{"attn_scale": 0.125, "parallel_block": false, "init_std_down": 0.0, "beta1": 0.95, "beta2": 0.99, "lr_head": 0.00393}
MLP neurons of a small language model. Each row is named by its layer, matrix (down: output weights) and neuron, and shows model dimensions 346-473. Each number is 500 + 40 x the weight over its row's rms, rounded and kept within 0 to 999. Numbers have three digits each.
A block is one neuron, or neurons of one layer that tend to fire together. Before each block is what it responds to, as a language model described it from the Wikipedia text at the highest values.

Table and math markup. Word pieces and separators inside structured markup: LaTeX matrices and formulas (\langle, 0 & alpha rows) and wiki table header rows (Weightlifter, Viewers, Alveolar).
L5.down20:415528452517495514482536522444499521582503462503470459491513509382412514531523500523459554544545503521517542530420521529548539533473501514395487533485440610507476483514508513515534512511557486474514434517535517463531448557536465495481575459614501453467557508514542495465474504400474606474533471476470549484501467424506505527475465539415465494428484462501478524529512519444447499518512
L5.down612:457484459510479596469531542568509524564504516462509548505493448473444553563442441515440560505460501500498546516515459491573468500464470466393492489522505550472440518517494483439542479433475503531496533479457491560582489494513513527518489478490557462517505508481461435443530494460442502404480504560472479466517493507484451432503482553464512471518475411431457497519492529491473474504493
L5.down1051:431552491554573565472494491460466491522450470500480434495527472441431521537541506485496519582574505487510518508527518469481532505493518528485469495549439457541506518486484449537419506574506442486507484568542541540517492449480507448505482469492467478456590549499492533531480440434469486552436504515550508520507495500531514524495438488379535528423470526502511455543451501458429537487428
L5.down1761:523499499545473539476558484537494504455485500501531506438460496515499501561514368417508513518479545450542530470446560439510437534480470495545438456560529462523532531508512558487505560468542576485561416445560520497476508484509511540446478496580524494476531447537515527467487480536486458559498503475498543484462476471589484562474486504532537503548527546500460542465460522551446504520449
L5.down2106:487563452510457527468526476609444548549522486540475504556496478510493536497425419438496471458538487541538487514564506439484442513437515427519514540504487512597403508557486484501518507486511558445536467504482470558508486498481461470490496477536535458543481537553526445489475441538484529614586529514595444539542502488491476442482468504481444474438497501438462487542505548441452515480369
L5.down2128:546474478515503555525475450544473533518489432548509452549470503457497482520415513554443548522505457541464509434551523449411534433435445543476449473470451598489461486521482446544507528522481492488424529587508448538557376477459498513536457545464505475473513548572479534489443508520427501468547509509517524479561487471498495463520521486560493510470514506550474491516495450486557513545484
L5.down2477:493513486446510501541499508519450483535520446420636471495432525410523502543481453467520516419562469450512451503527457478488467562537490513408594451507447516475407459483452505487520537527500550481566440514473475482501561500527542548430503577549529513520584578556531565472503409488515537565488502483511484457480504466569458536505432542524460479491474553492509538458512518460542531425460
L5.down2918:490493496494450550432509508534556551519532430535515454464491490440488476536502480513503521535492541503535532472558470467464530492494523426547473505438452466562447484524440482521534561474516444471474482599565508554544470524477479514471494464477423499470571503473532529490515476530409463511548533518496507572415594454524450468519474525567505440542514511499535511475489595468474499463470

Formulas and spatial terms. Two groups: tokens inside math formulas and tables, such as f(3), ) =, and minus signs; and position or direction words in physical descriptions, such as under, top, southwest, right.
L2.down566:545513485493471544488562498440443432534423569488526547511500581390416481419516511512530497524476476505467536534548531425367490456472459512577503480538494582526529514455515497508502453508529515407522506485468496492460503519522519471512542489499468496500517554517464457468524537531498529586498505510539507482514490495459521445503439541509474514490511420489563511513498459536507531482478
L2.down2016:437480524505509489467487543527445505446587528545534487477516471467516510492544477490501520498476467513485455516461514519560440466484482495460451446494534569533487516534577494495493521496496602546503451483453503570540522459544502533467552551499544530514533474540535451516475544529494574544447442490517540489492533506537498521513567493468492556497543531551535500475403411475513484538430
L2.down2056:472422491475482472541530523480483444472486532506543492518516456583467430491553448448523551505502443475472548559504500564491442462492477536506498516485508487429562529484554519492503427541392503514450535515468513458606470478490486433500515501486492505490522461509518520478528488481472505517446479523532488512529501446559480479442491528516448506515500488466523550520473605521542570509438
L2.down3229:572548549501422499497570510479405497458495494429439506488410470480457511531541513487505461543496527499504519508487477463494463554558487560508439491477513522537522466491524504491510454503518437461609433512488518510467487499521609492468447449442474495488567532582470400460592522529513489456528499480529503537511520499482546441538494436499482489499542412562505483486550474531450587491458

Chemical and technical word-pieces. Word fragments inside technical and chemical names, such as -yl in phenylalanine, sulf in methylsulfanyl, enz in coenzyme; weaker on unit parentheses after numbers.
L4.down1612:482595526486438490499540613457482469458452559457515477446563562473457517468480452474477456488519560463472455523539507464463537567557490463539478536579459464497469468527485538497450431539439464538524511499409527531497510495547500459488503519474499459535565560534512447457562518528471467526530460562549493509459591437511485368474481473508534477520582459495475463565521497559451527461477
L4.down3230:490533491483486489456524477407415567515482496465485512478478509515462495475489544501409475535485486570496446514447469537509518533516461443519524478471503489520528549500574505554471483564506464503479409496519470451515489499531563484523499450437521527529518519490532423493547483561526506454546518535518461478466494537480499359569499511470555381486529432492552492527662439554470465483496

Table separators before numbers. Mainly table pipes and list separators right before the next sequential number (| 9., | 2012, 8; 9), plus scattered mid-word pieces (an|kle, o|cular).
L5.down219:487428560533510532462506564429490493451542518540510504533500511488481464556487450524467552497472571508498473552436549486495507543446450505477493487525500520470515447539428576501517438465526501550545481473506625475458479491529481473527481597546398527510525472526512583472480508480508480561510459504514462489570516478505511486579515447531568509514457480517572501461437510495534520474518
L5.down658:396457477552477431531492509404491464507474510487536515540468555414514500480508467563425541476493583573525546436463516498491454511541495501478565451512484490546498438456554510529499443523501495516544520481500532475476558458478467502552475506544436446488433496518492509424524508438429468465495531513448521515515511506577562493575447550528495531506507398495564511517475504486494580534600
L5.down1285:529477514543491582490508527435532491559514481446464521501485520509473475486485522515527538571515498500495525502451553502556496439458518526489545493517545551510469386503455468554447474439512551505407523494493537537503540445483555520527491513500506441445536479490509435523556465442509450463512570471511493522509536572490492570562428553509546485489520518465440484440548505535495500459499
L5.down1367:474509495509514471549463593526444503449463551527485477499560470526581473511479504441569521507502453616598513478466529489512404501470499514537454444460521559479448471480501504595473462473482470485435475471500480533500429493501476509495536435471540457520480472554408433559525462487521425562518586488514416523438491574476504569522500413457517531451487461499511522478543503505447538539551
L5.down1529:423494565555529509460502544538469549463498503547493511538578525433526519463535457390490534520490478531513476545485445531410539514493464597417486463513548526497527497487485499554476434452459471582627463510570519485517489471484404510465466509501488518477438467517601583458573450566507535522477488487499429434526531501481511563534546534484487526494489437502499529478476515464611593414563
L5.down1877:437536519509527452387496513472552512503498497502511567464447527448441513469489483481573416516420501518537530394506499488506470489545467486462487403577454515492520527512469542475518489436508501516538488426560488526532476591520531557488482539416459503542442466522462552487471489499529515484499493420565419407454472430477397530613502544570507544468454594504531516500470457567477591509536
L5.down2715:465508533443445466454515440515512518544465471474512487593491515488507516446453495503514524544528517497403483530504486510420479448552476403533536475503494522467485458519468503477493456503519502535508502502498531472566584404514530503520515501513439498561464505476493516522500533551517550481476482476482507487476483422431490501504544548460427498524521469453474449440463515502557550445546
L5.down2929:461519529548536454517523538458422499474467419531556513497461526483522498509493447468499453516536539472495564476512507509388513500431472525506510479534448581531532512574496546505499449538517389534553443477510477499429502477475487492501446515463485459456500445491485493475544522543448518524451503547478446542499491441436471515521478455438509495510497463507477505498490485481530534547582

Structural punctuation in formatted text. Hyphens, parentheses, en dashes and closing == heading marks in chemical names, code, spec lists, number ranges and section headings, e.g. "(1592–1593)", "==Grammar==".
L2.down1313:506521473434475432506563505497505445437478589552441477517532502479443508522561414498503473443509385493525549522558545518454418521562494498480560574610573528473491519467463529484510533523484515520527524504453561504527536505430458508530501548486596490548518470449470558449549484486476517496456445464519449456517421464528516524414481514493434536561511540428477513487485486484497578511493
L2.down1622:560459516539596551426546452490600510473535569414467530488521457525500422520486417434517521431511405492468550465487517452482434502475448449539501443507546528377540502498518547499491483473481474491516501435500534492440517455466456563518568497508536433498483487476558525548515462475431503502560497528448484557484536491472522477461547554528440491504455541534443602430496568525515557450452
L2.down1870:541518513525439430442477490524478479470513517553473504466484488468496476410427504508391555488505456516519511476410459489451471514522504521546433481538461557568501461414508533511503437500421448534444472595460437550459498514535508511537586451471491496486501546455488534496506517502565522553515532482419400533518554441561479556495534443582530542474538497506489540432458510517517560551437
L2.down2358:505507498533488492376469504553492501559442514477543515446465466477500508555403472502522569569550511485518532532457529561452418537487511453526499486465625457451491491438518488504522477513507482437564477498490473578494489463512560566541408450493591463512446468510414548504539502497450516520507444489377503533492561483465562525461571443482491505506558426462520496427499502531516552418486

Final piece of table values. The last digit or word piece of a value in tables, infoboxes and formulas, often just before a separator: the 8 in 1.8 or 7.9/10, endings of names in credits, math subscripts.
L4.down285:535567484506483493508501553539552528562478431525468454470528463481450492525514466487469473503564498518553498501467439543448502499493452546451428459539516484515481501524437470548465558539476428495525475489452471491516461510513482449481529576470513482480550547455498491462428477600547461504485540543531517475451546486508436456489447449485488460461557538485447420504548431512478448529464
L4.down1961:517503514488504566502519461484482514476459509446555493470481500497532501484462485476432475508500503562494510500514499479488486473458477494483576530468506476514451374502541487471546487487456499476489475591507533454495494580490454462509453534555555475494538498462517486503407402498472522553529561511492493542471505498483482493491532444471473499507513473476399477529397523447490586497509